Part of a small language model's weights: a variant of Adam for these matrices.
MLP neurons of a small language model. Each row is named by its layer, matrix (gate and up: input weights) and neuron, and shows model dimensions 256-383. Each number is 128 + 24 x the weight over its row's rms, rounded and kept within 0 to 255. Numbers have three digits each. A neuron's up and down rows have the sign that makes its largest values positive.
A block is one neuron, or neurons of one layer that tend to fire together. After each block is what it responds to, as a language model described it from the Wikipedia text at the highest values.

L13.gate122:140140159138134150149133152119129116143134157139141105160122147156128179140148141120114130140134093143103166151124172111121127121144083119125107095166121124154096084148130152116102141124125124113127148145171145156137164144103160139144153119090106143146104074164166098179106117164111120156114090119130141123179097124075101128133117141112174103139135111148122099130128115163143139140114
L13.up122:101151106096107115122108125144159104131150193100168132110159089133118125113140164153163122123149157096143106118149103110137165155066117171152175137106131135134116152131123141144154164142166120142079137119105126136127165131090121128147090096145131150118124184095141106119166124149157089098121146135081106147143160166114103127133110164118098110092079116144105139147076122142128151130144
Description: Short word-piece fragments that begin or sit inside a split word, especially " p" (pale, petals, pressure, peat), "ist" (consistently), "iv", "ab", plus some opening parentheses.

L5.gate137:130098132106125134099150141106116158121072152126133140119128170127077098130116143135082104106128160136128079145149158143128136106146152087058099137141157113120123135153120124157130151067122124154114120136112132130151093164134121135087098162148108109086116142125148141163143113120130158113135159109135138105129171171134101148132125105071131139129109139152133098136139153118133103108128
L5.up137:140113099112126121095134101126126148110118122117115160145151160111149130130128143137122147125112129127172080119117152093169169179098139140091136131132151142110142095102138163131121119116171150106120156127092115122112122146143090164130159119102109151148131088108099136153187109146130148111142135110158137109125103157128154125098092111075102136111107150127109145135163111068117107160135
L5.gate235:161124142121136088113114174101107149120126150130127177093145115121113110128117128163161141124148113101113151057136134130080151161194110117139093086136098148168131135140110081128136102100143125108138076142132179154157170108137106116132152120172106149094114155140122097136118135161134129129135117162162131138083152105115080121106129154114173109113140135122130141129092102154129129163183
L5.up235:155143123159109136115135083087134131179088139113164136164120137089124133153102109081108128109102128102159072128146141064125145091119156169143113092122147144152081094119131104091077076135129140135086170156104089124140116092134146164094138154114134145160118113171157087150141122113163139137127155096080134133132103178168147089130132128130130144126095129130113116153129111151135160151150
L5.gate252:168090134089147102132079143154126109147159151131128142088134119133119133120091161119098101181093099157127084124140158141149166119136156086101111126124146140130101158132141110121129172122167137158135124122133104144124160141110141127117120107154118114152174139139161152101103157174149128111141118136101165138171141145141136110107107160151098147092138144176119126159094111127174153115139
L5.up252:112128109118127116111105141122118108115139136157114137130124113112169124099176152128134104113158137133147109121179126122056145095150112127153089145117119151104117115119135130154135134152085101143121147119083133145140129079128122107098115144094111147136119117106084139093159129151124107108089147110149114132089146132133115068128097088167124159117132118142134100106141136109137142134168
L5.gate565:123147107089118150155119150149078153110096123154087137103105121138077105105139165079176107139120115115134093149146141088105128161158168117154122132119147156159099112137136110167139099142136148149127132114114149117107099150179119155129105108140101110130110127106139113142123155154112123136139107169119131102154120121093145161121116083110106158132158127144121106157158098093176124153128
L5.up565:084144127132134119131096163166136198132123076130152121125149131125093164143127106144128124121141104132079137143166143153094117162173147166091095125134174138116100131140131119164128123110147125147118123167153116082099097120137097141134084089142132122130116122137124126102122155106125183159157104149177145132119148119136114143133149135087122173096160160174083151136089152118138145121161
Description: Short inner pieces of foreign or transliterated proper names (Fat-ah, R-aj-arhat, J-ord-an, St-ich-ting), plus "track", "line" or "original" after "the" in music and railway text.

L13.gate442:135111131128161165154112151097151132129074123089143160173083174141118125143095134075125161101157151134108112090153164152103107130088143154133138149123167107146169090128138117135100113096112081152139138153101176166095164106125106174109111187097130140152116121109116120094110095119125137134154105133147103136168147126103139131143134111121143116120116133088100156118141129103131126133124
L13.up442:139130106133152135127090150144082078109154101121117128152127109169104169165106131146148097122081143192135190148182117152099103157175159152136166142112165101121133105119132150139126136103121100109136156177159107109129074144129130159135141148125144136093142140072125181146125144129135069141121140115056148142173144150110173122132125141139136151192129089131128161100118170150150114126117
Description: Music-industry nouns in articles on songs, bands and labels, such as single, label, artists, group, plus digits and first letters in chart and tracklist tables.

L5.gate514:156115101155129133071156093111140143139122140116131071124130125104110086157092092150148155124164122137099127127157113142121116114136124092128145110137124138115141155106125146162096139122122097110132131147100119105133124088139089100108128147152106091099118145106130078127098151119139121111166121087170142122129155156121137146097153127166141116090150138142139157129109196106169114111154
L5.up514:118115122165121118105145138115113124105086134134104109120111169123156120112128114087089095135131162119118117131121120093119114116159125116100105133124174119145114102135110156120100115122152125157141076148087081127176100072089116102150120094135088111102124096135141089099133161160142118131097123121125143177088144143111130079171153122121173137107100124088111118134119105109118121151179
L5.gate553:069110137142116099125134135135140143149150103175151116077089119140122147152123082133103138139127159136046125116081125095131098160171112086100133108146090159139130159119113115132139135098138148103126134134123123104147101152120135173140144143129107122122096086101135080112087154130139123159111133141117138135145115152185113161139125156108153150116073106129174118152146165099136142148135
L5.up553:149130125161088120142122110133088143156110146132145136129117103156111142157100159162092151131136185130153080161140108119086101067113120109131145139155088099116122120115154126123164138101098090116112117145144088150134109114151096110165136146117111144098113203170132151158145166131151152114139178105140134128126110112111118114169119098131105163125171167124107081113144140118146098140125
L5.gate681:082136093116140100143147127149135110125092143123144135157138138146146132121180153115167097124142138138117093076181117100106120123152108097164102147108151097148162114144110111121143139138159166134136130164153118098128122103115155122118101113132157141115147159099116115134107090086126115121118128139108106160149147156058102108112111082123112099103163166141159156179106107078103142101112
L5.up681:150116118163172149141103101137119134139140107156125159147130129102072080129133158106070119137131113115152148106150117110108112155118157069122161136131158101163096100154119099132159109184130149081101152118125118145125119127129117117091144125089128124136147140138153125133103112169146172109156129125136139125083086163106138155106175102161113127121132118115119157157096095146136144159123
L5.gate733:117137130105167148112121120161112126119124152117107136110149114189137109140104132055156106119144121090120121144088154121156167128095162122130177112127123131148159110138138163120119149129159102101083164152123141122121125095096107132141114098133143126134166117087125112120136159144131081093130087168094129143132148103132095118099083093088170091081116146064161114115105113097131089114156
L5.up733:147125156106104096129101141119161138114144137103098117153108142105157147169156098115138150106141149134107135186137118114124155188101125120136157171101151141117097136116132101129099092095110095103138176102127136134140126106088167103128136116097132098156106126135129129131056140160114124145152155113122133171135064131112096123161146126128133114134126126117128123128127124142156150147122
Description: Mainly "Car" opening a proper name (Carrera, Carvalho, Carter, Caribbean); also auxiliary have/had after a subject, and 0 digits inside numbers.

L11.gate64:148099145143113096082096135150125115165103106160133151172164107122141113127155081129123135139182137130167190093062153118126153134158099144123157152132158087118089133109144171096097147154094124126139155124143114158143132160133119141137107159120113135165169195163164101182153098156111154127098109125109116129088118084147107165084128153135092082124128136129148131158156134111119158139115
L11.up64:110133146134153113077091147161124095117117103158131113146112124167110119122168113114121119131151129117150167118103151128136125132145130162107159126186181118132113144150131148104072074137091161152110105105143080158173121132121135089085119123146127144096151159149137104105106126135100151139132097132158162116120109079152089142142080150126142104118120138167104135153112103120129145085100
L11.gate66:111137164154160164125134149121114145169140107139148119109097174166104138096093117141112120151111131121092158151148131100146087112136121105114109118145117121122139127101116109110085096111142107135087084114114119156125127116142113111143131119113146141153137145135200100091148124152114109132100155158115132127228111168077091151123109126134159089170136108154149141103108138164126144117129
L11.up66:156181137135176141119100102150095111135107101099151149119109155101137125136128110194119133180094101122133133132105138173091103085143155142151131136109099152099150069109077085085152108175112173112159108146114137107162135161141172124129092122092177160147159181128153119135102102182108128150134158088129143100126110118116125112152102117145118122163103138137104083156117122163071117128098
L11.gate85:133166136157095152162154112113097161163126109135176126162133131146099154100132123146110172146124122128154139153129132104103128124123094155162135113177151157178122075121111146127091156123121125123101150123171169118085161146130126112122166073089113138116109147149159150121142124162116151162101086106109111117158100129130097137094100143116170050141141121147108104099128110137126134138088
L11.up85:094111152156121119138131141122149137137111129159146135152142119130130099109103121097169133159083164107168158093172150112127083100136134132093108098114164103113118156145148118084134126142126149136143147110134125130101147170128144145126112133190142112149075133069163137156174173148100133123137130135167086107143124132118076146101108158112122152118116170127082104159143134096131145115122
L11.gate110:091157161108137131147083137153098103135142140176155150158152111104129110105131133144131140104089100099142153135135154157156132093152146094092090077167162075103151126168160137149115126155146168128138112100153141135118134160173143112100098112133134158124136102121165128144148120114106142156144095112045200128184096134147118111147143081130145139145127157196105106139119093175109115106123
L11.up110:121124130163147129110126091137104145116144126180114124129142100078151118155086159156150146109108109161173136129105113122138157111135136088107119130135138118130155111121162149104118157115140143117084102128112166169081152163143114164100110126111141153105167146150137111153107088096073094134119125110094143106135126110112132130099163109155123094146151162133121132141141121151103156144126
L11.gate154:142112155115095142106113137100101167123089139139188121152122131144123166130095126091097129168132139109125143128106175117156127132109135107131093133161165178118167137098132109120116100144173125133141102122172096133105155138117153115129139124124103104151095167158196089130123122132097132144112109130110161108185114128097084144113107144102129105136143114162109143141133138133088127080103
L11.up154:122101154151059147162144163122127170157110128131111141117129096112145106094113116065157143132151170128122157109188102117148150129134117140105083160140107138115147147117117143119099153099105135153169165125144141116130144119131115117071143117120127143141103088157104150133143095111121088104117099137159082136167148152159121151123101152109113115130092121127103143164139128134109098139157
L11.gate161:122112136145103115121139115157129108148189111128178130156132110166157130133117139147110134143140120121105113140088145141116146128107147163103088150142129131137134136138099144149114082145148099137099139103159120162104160115142134172109100121105158156106153120149146134120101133123105127162113115130128145144155091160115104120110118121132149103119155112153101187143132134150092120112117
L11.up161:164111124093108123118081149111123173126110114099093160149093162133101123166075093085133129102127085108117133143155082134114150113121144138153112120106163155181128130073115149117148098124140130149119140157107101171171118154155169120137143128168169093121084113128122129119100104119094097125134160187123145133121141125114123115121164166156144143118121115127112092150145171154145119123152
L11.gate195:137104133128104114131110133140143131160137081127154161161129096121116158102114139162095136151097088117164124118117171090105143087122146172062124096159180127083168106142125108138139144128121125130139125136113144162115148123123116156093155097148139092138101116114189090151140127085152103135123113109131091132138150152132108122092153136121130120132114131131114124133176129144194096110150
L11.up195:152145107129088110116088131120171135156108121162094159110124106135135155114110128132110158126144130116116164113120146128107091136103121180153119095133170128121104102087139135170142132138119096107174171131111100172112134132114134112120163108129143118101126070126181159154124163083149143137142107131137135109091134131121138103137082153142157096114112146162149124155109136129138136107133
L11.gate286:144129165115146124128076159123139123164112093100156101123106106112110138169089132111114125121143140113119128150116174087095068137145099139167109106136124150181155125137164141139115115128130124124086100115127116143125166082131087092095170112114141101100113135140141114112151108108094126124104101155094122123150143124106125108132077138118121079122101126102111135142129158110078130108139
L11.up286:123106137111145120157107150112177119131108116138177121101131151123126159117092110109121128156166147152188146138148119150131134112149150130154138151107141109149168158154147125126140087134135138115104160136141153148146148094176141130098118143074090098114089156109156090107156146106107137113105088167106075180172141123128078140102114123136116116116078123191156131146107171147139113140106
L11.gate288:151119148112071121102124123105107097132117107164133159132089130140113196137111157133136132174124130136121152153107136081130080089159149086163156131110136154139101130128130112126107127098123126153090124104173116161127128128147125131127160122124137161129167163156159075153103144114092132112093111107121109111162114157085117121090107155134131108123159129095103120160123122152121149138153
L11.up288:104133137127167130098137074115113130138148165146112139120127097157112161141095138136166113162080160130111141139114159090119121150113056109102109125148087095135151128081115157149108104131133147151118128089130112131142113113094163163139105157145119104122100076093137172127182103123145098152110114133121125121126118104155151180161148110162099130092132152102150151084152144116148104118106
L11.gate403:148120153087101146135151139155082142112152136143140114139112107098082168150122139089114126167118104128137117073129127131134096130103144162149125139156165154107139137130147109103109106175135145118128150121160141145103141168157169141122105131125081116142131125157184111108139135115118147117122124148116101112172163126104085114114129125096139155117130139141125149182137128180142129135140
L11.up403:153102109137135100161157153154121106140113169168144131123124082145108133171068120132111102158087094148112157092118173123126116119113101105147122141116142128103162153111135135091094144159179092121141169157141106173133138149130182129128112097138086137135158159127166114130108109161109143126113126174134148127128144162096075130105132140128112119106151115142123179151141143136085141111109
L11.gate483:087112161086127138073152089090085118120152115101182121083116111135139107128110154124079139141115114124115148125123169124127152129111136129132127080115140145133159118115106104112133145145149105111087141151114146149147123120121132134115124156115100129113157135104191105151104137153107117164120131128094137146159132111094105116136118113076154082134153103140143124139102159143106114129120
L11.up483:154151136102103198091138106175124147139129086116163109148153112139106141105144178164157142115102151120118164136170122133094120104135167156111081099131147134126129163113133106100140103117111111120116101149126131105134127101146129101068094099149160127124152135120167130134097152164134123093128123118153087143105141161135130134153124168124166135113119084130126137163141126125113115141139
L11.gate493:132134141130107127139133111097122120146058127149141151152088145072113114123131139104145134094153139080148073097106129083097127138115132173147133116104163158179113075090125162112130132149124110113080170117102164131135120139156105112146137143106100137100130135164130107133141128113091167103144154100118134085135093137066114132108125124121154120122112180156129118142117139098122130143145
L11.up493:134147143143161189108112083128119125151125153124128130152127135125105105134140110123097117162158130109156098092099102114123150113152092110154156099097151132136103140133096138124139092138118112116090115130098116137096143142113123114112163133175130093168170119143152109140125132146117105113116145159109113124133139145138164119128136110136118128080115178168103124097121178054183125133144
L11.gate575:126154133138174155108146090131095133145094114155103087130104086124118147128141165153114135108116132128130139132130139095141165171115137126126126129159148142129160124130098155130114106143120127104102127110163154108133148141095138102138105107144138106102097145129166080123107131151131150145098102125107090132180129119121098137138120131112107119127128091147135136175118085130121117143102
L11.up575:098099123156129138098108126141118179154143118128138159128150141116116147082149119076158081100118136132087091107105123121130170151148127126132133137101120149132119152117153138122123137129121136090099155120108131103103126115126141147106119172085125128106114101123123150144133127075164145109106125195140093082155133185151117108132154078085082145092110107116110174144148125087176101141138
L11.gate617:125129129138167188162099138108168135105104100139148170171097143141062098121093139078119166151125154090161158089110150130135120113101117120148144087109131123146133114086141155159108092133139107158119146146119141168102125128131128075110100125114132125104154147117124133141130150114105138151108135170102099155147097076131121148118126132149105139178118138116142078097100089130129148149177
L11.up617:134122157144098145100106162139102134133191139140165110157122104125143196109087129169121138145115126146135130085147149156127117144134112115108108099131128151140130194136099114101101093134135176093106174126174066145139153127111129174138111094129123157149109134135161106153113147120146126134096098140098121106182145139160101110113182103147137094106102124127145132124122131145135133142131
L11.gate640:117121126149170139144130150135098115149137094142121165158072091083102148144105126132122133163099092084132151140157130081135128086114131154113134133179133147125154093092117145108113148147114111118166152150158117154098185120135155137113108162125162119149080162096166125112157142120178138119122135093109120060133110125134101137131097142097154125139165112161137140147105106150074148110123
L11.up640:118108106130175154138135131127109091157176121172106130155095131113116146116105129144170115096111109115153136160101073150160127134098112108133091114133130125125143124119122129114098141191127127131109142101118148153137160115116155128133103136132146136107057111100153178080152134147164125136121150081079157120146171100154132090118131109074167157158122120139141107106146091196090102136116
L11.gate647:121107164137101140121106142095149094124108116079144153149069119171138125118111116110077099100118170066118124108152132118145158110152148130173147110147141154155156110125109121142130162116127105135144102109135099198108138117123109127114122095090112135092112158123136147120145167115149159163125147128137131133146095165146123121147135108121167122140092135116158126157123176143090087111129
L11.up647:147096113171125113110114121105161130146096142100150129131113136170158159103145116129134125116140099065174158143102144120136171129130147121123159126143142144155134144119103108131140130105141088130089116121144124194132141106132113119117105141099148137119059136133168105146131184145142109141128176113139128101125121165143107132145094111150165074130097159139142130131155174138076144101090
Description: Early or middle pieces of split words (Lami-ina-e, Col-ombia, ter-rest-rial, pre-m-axilla) and the & between author names in species lists.

L11.gate9:168118143168148154160103162129117118138129167159138151161114113115124117152123136105131087133146109064123129122144141161149099183100126115186158131149125155167129070121132116126136116132168122152098095139138094123191112082133128110108162126078147137148089121051103137092124162132102138122116129131099156135152121118129151150144097077133131142160100135129085102116091112166118143138135
L11.up9:115057113105136089115149099167169171143127110139098137164095155163097112080121127133105157150120130157142109113140086105116159133153125107124180142088132106125149156079188160142114131128091146118122134151137168140088151146097171135125100147150121113128139143157162090190126151140117135141140153155094080132137125099138126104108133151139145112102106138152148115163102153102145100181083
L11.gate67:182160133140112107139134141105112102118088135119166162144144097131092145131111146059138128109131084094135120142165132109131078096150157127142104115112141149127178165105133112154130045099144168134145132098119101091129073118140114136058130114136133108112119148132113111132093146129151152129131142126116146132151113116098121130148160124161108172159139084170125134124090122114122072140145
L11.up67:154163119128163142109147116112140108125127128145110154139154151124115132147136132103112114131165074108138139142163138102144098111145130126176143129131118136147106146091122077127138108118174122102118110100149144094156108091126156164109103119063143131158148169143091115140108150160136137101118180167148133136139139114143168153119148133127081136132165116100134117156122162127090100119079
L11.gate119:143133152120172159165094139123123144103116110151076135122127141099089110120129150084137105113127097107098094135140092116166116119127141095131170137127120128148122109145108136136125133113154148098110136098118148151122117134116157110109138130084139101120112152122059123113128115088081127142124132110089097164136093172090128153143131126144113154135113106138158174124153157106146116141134
L11.up119:114164118185133120157148126145105144115093064157090125153144153167108099110141115176165143102114089150110144131161161146106153109147133124156105102126146099133169112118138134153135162122100140110145144113134108117128098144137153160152127093165140152131096124087101108154116156090154171153141140107161118141151170110106157097127142114141128130111188122162130111092118118166129114149096
L11.gate123:128119151118098112136122145190080134131150173103138134183145162183138131113108141157131157137136127095126146135130113137136108070126148136124119131123156105167185090127115072104117155136107125129134152090160110147119129125129127135124131181149134141097097096119156094100112126093110129159185148139150146130163150105114156136147122130136124120159123082163121134093167133106169093135121
L11.up123:131078109108149106139148141109185184091119126114128114123140179141168127148099087130100125151142107126143120151138095160162092143137098108135147137127100118153161082128171115121087136165077118164108112157131135178170153110157172128110126146110084132108107137155129104105154107135123133139145141147108118184115136148098134134154094127107144155180129128153132175088111095140125157134114
L11.gate162:171131131139154165154134152117134096165093142115103164120106105141117146148115134093129103126118121120118091087106148145122111097091107099178162152140108095151143107166110091137145104091172112152120128125171118153131093155146117103068151173152095137084128102148161107124080141149113144132100166176177074116137124163091146137141127146101127084122113149164166130103106110095141092147137
L11.up162:127127113122132121140156143124112166131089164105146189104138155140120100094108109144142127107130114122088139111120144102136116127093122117127116104084167094166130089079103173165150132123138134125055096118141166123150166103156140135162108127119153120115106102145119123139150136086118152147069121156086095095152125107111135170129148104076152116121081129158137079112092132143093174106120
L11.gate177:096092111117151134125145137108131105119101142101149147131145155144126141117116075119145148132158150116130138120103100124113101122121082089117152140125144117162178115097131126141102142111171129135098089117081151124096098113124199114122119167108123138128134083145122120128119119127133092131092151105118108121166129137158109098128101123113190088183137167160115182164112176128097117119103
L11.up177:124072121146158098097113090128186160136101131142134171172139116129162115118114145101109147101107161149127165110134139104136128120124131154135172132119133149152148096125142088160101138105177150117114115130151143185086151111139149095171091166089115142098161125157170098154127157135137101145131143128130093159151135163093169152101151132095096142131079153138119139150173146176157129103136
L11.gate298:104121099127121119148165130138128127133129128102117146138100173171122107135134080104150117127119115135102145145140084101136149098127175114124148147102085129165136093157138139100126137075207136124153101138155136122129127117124130125090148115129130125068162140166131109114115092104119102161118120107077082135180142145147178149112141113135111154149119098109157133100086149128106109124155
L11.up298:129127118156144168094180108109094106159133139126126153089087144124144148125160113152105177127099106122137141121136120135163151114135154154093135115126125159149175117145107129098136101112141118089123130107095132178149172117135124107097158113098153144120124126168116137107146123110142101145105113092138125132146097094104146144170141120096145153128149109119136150155085145103095102106151
L11.gate349:128135131105149148113140146133160133126131151116110177161115131160116089125137128129110122143169136108113162106139124153110102152120145119169145102150124128167119114141138107107124124098137172096144134125099182082111138124168121112151058176110101127077150148141108119122158162149088146135155139122109116096128077117105173062106103145129146133129149109159187112124129159123071085132137
L11.up349:107145138119151142120133153122125146154111126100074175128126140150111093115129110115164139109137132065109115142158096130116120154130129116150136166121095141189148115127121171129129141135164077166147132104127159096133143146159143103135120117103161150106129110121094151148142136119131140133092111126083099156172087109110153167152090102118123137125114118102173095097113139101097123102095
L11.gate383:149105166103159141161125123100137158099112128128131128120105145091103104119155150129173094094122116068142143134159100105116117157101147106143107108097145174176149087105116144177113101125156118123124124074125157133123068099170166105090080157116107083100158118114118096161127144102101122145158084119113102099148108097120133146134127118164166109161178151125103108109136143105135110179120
L11.up383:153149129098094105117154089111157104114109120158079108121117131152165083124123186135180146122097142156121137138105135144130147106113103083136126136117115142155115092118156129180126121129180092156141094144170134155099141144166130133112141122137111119094145123194151111184123129144167138104114109086152117100136094095116169114128074087153102085101152130123132098109137173123099108157119
L11.gate452:114135131088128139126083116096126095117087120098125114138113173108086089133122121109159164146111124093157148119171076138164107124113131166112123118146120162159121117129117163132134136131152113144157158089092145153117114152087125084105118157118112152126082105141129120123151174121126121126112134161139134100121120150119112143115113092146128089133107157119152148142121163139090121145170
L11.up452:131139114135115143140148154116113119101128123145156120120140103111106105122074088112181101111139117122189130196142138132120107075111131106108138140133114106138166127099101198146108109154139152122085102133125135146138132143152166112131119155128146103135079115126096126097162109114150142132126138098137164098126142065109115151148111115150130133148124125116104130144110180125167100139155
L11.gate466:173140117176128110134076123157144127151109124099143097124085160183138075131116163112137176097146135151141077128143120130119124147142122151123166134147089152134093105133140122142140150130140078153106134101132160133125109074131109146077167142122121150140132135162144085130133079101145164077192114147118127123155114123101132148161093130102080092128114116123123141161136106126077157129080
L11.up466:131153122092082116130179110142152171131115137106136086161118157122124158131120122098161135140110091098126138077144070162139116155168136151123134128124150156129139116094095126115122126161136126143115165160120141093109125140145151086140117139129142087122140100138120084138161114113149117116130168130151102110097140115129144158102132132143106119132110141121082115172115186160151111145158
L11.gate588:141129100159137146156160118147126153151077136117111135136117178137088098140120111092138134122141151125159123127149133150157110133081120134101133135168124124148159058133094154121125137081154122121154099129131152127094093140142145116097112119086125126130135137121067128142098109118115101142100139143103120136176116102125117165150177124092142136110116134118169163168103140143148141124129
L11.up588:156080125096094143115122137103158091095155118136119095113161107150136116143168128143112135124123149131149124144139107111128145080179097108149099137072117135093096172101151107081130096165178135128111140104133116116120122116144125126134151155127151129124109114127142106141108124096179139112128133100131124179121120146107148143149107162166143140127135137094143165135159136083112119101151
L11.gate596:128169152099140129157120119091091142133097167128134097159088146152076096114092106154127075137129166095135147164156107135085164128170141144155152133164139128163129091129123140145142147148140135175116169111153148094111108125146150130093128136103127122094100179129105122089119127124155160139158170147103122097113107093106122127108150110108129133163129141131128104161098150132141117139095
L11.up596:181116079129161125124092096085154135114114165116134166118114197181115106123120155082132147126105199135138117154157094127131137138135176123146155133138156139165152073128149130137061131165162141155157147139126126162127136139138110116105107143109092100094148111097122074140127082090137134116164164147109107099100139136130148088163141132111127160159095141135063154143120150111143110123091
L11.gate637:149134106096158152155147120112108174171116139087086162124100139141071149148103135109086115130121095094101152116115138126070118120173136129148116116124128134129146114150128129150130135088130122156115130097143148147120138153148117107095168150065117097125108115133151134127111098119113155119135167110139144115166106152104173131137142149123137100146140128132132146138147128108137099131123
L11.up637:138097115136103161106152174129175145128131176088098153122136176151079063148139145094146121094124191111126077130101136130093110128128090101147168131128144120167158102101133155152141109141121088117128162132093167107124118169150130109156084163144158083110103129159144147100140143100097110143113132156084133116165103137131153140129140124126113113131122142150114124112135135089112124124162
L11.gate694:097130144133126137127165141139155148119090175107107136130102179164092097130121148124138139152139152125113128123126101108103146148164139152180167149153133124162143101166152161128087077106167135114110128115119124151086103135136112128100082158143092108085154085131147123114088116099115128143137120108107086122125131154102130165134119137141129181106126107139140122182146158122137130116105
L11.up694:124077150107172100135099100150154151138115110144099174155112146142127113097107107119171145066106096116109147131113114102135096141082148093143123127130108138179134092105122142113138137118146114129123156110110163107126114125159137150123105119090144134114110100105099126094134095185151119094112101110116099130190139090144142133150139114109141086132150113129102120089084144155069095124102
L11.gate759:152103162113171122130106097115103127140101107136125147133108163121123143149144166118126138085146137151129107148132118112122091145136114136171159126106144157147125067153113134132127127099151108099132097116174167143105111081142110066093125134100128160131171127114106150118078122174140134132172129113112136145153139139078123142150108146171120169141111136130117157131115130120148131165128
L11.up759:111154135173156125084147092121167089124150117147129069105077123152147144129141122134128092151147105187129102101141137139103138148108182102162131183105131150121111121125103146140124138138140121129092144124121136101154125106162117115117110124133121081116101122128108157092153156092096106130125143142093150126067136105128125110134106130130143135132136138133150154129101140113102154093088
Description: Fires on music-industry words in articles on records and media, such as produced, track(s), label, single, released, syndicated, plus scattered weaker nouns.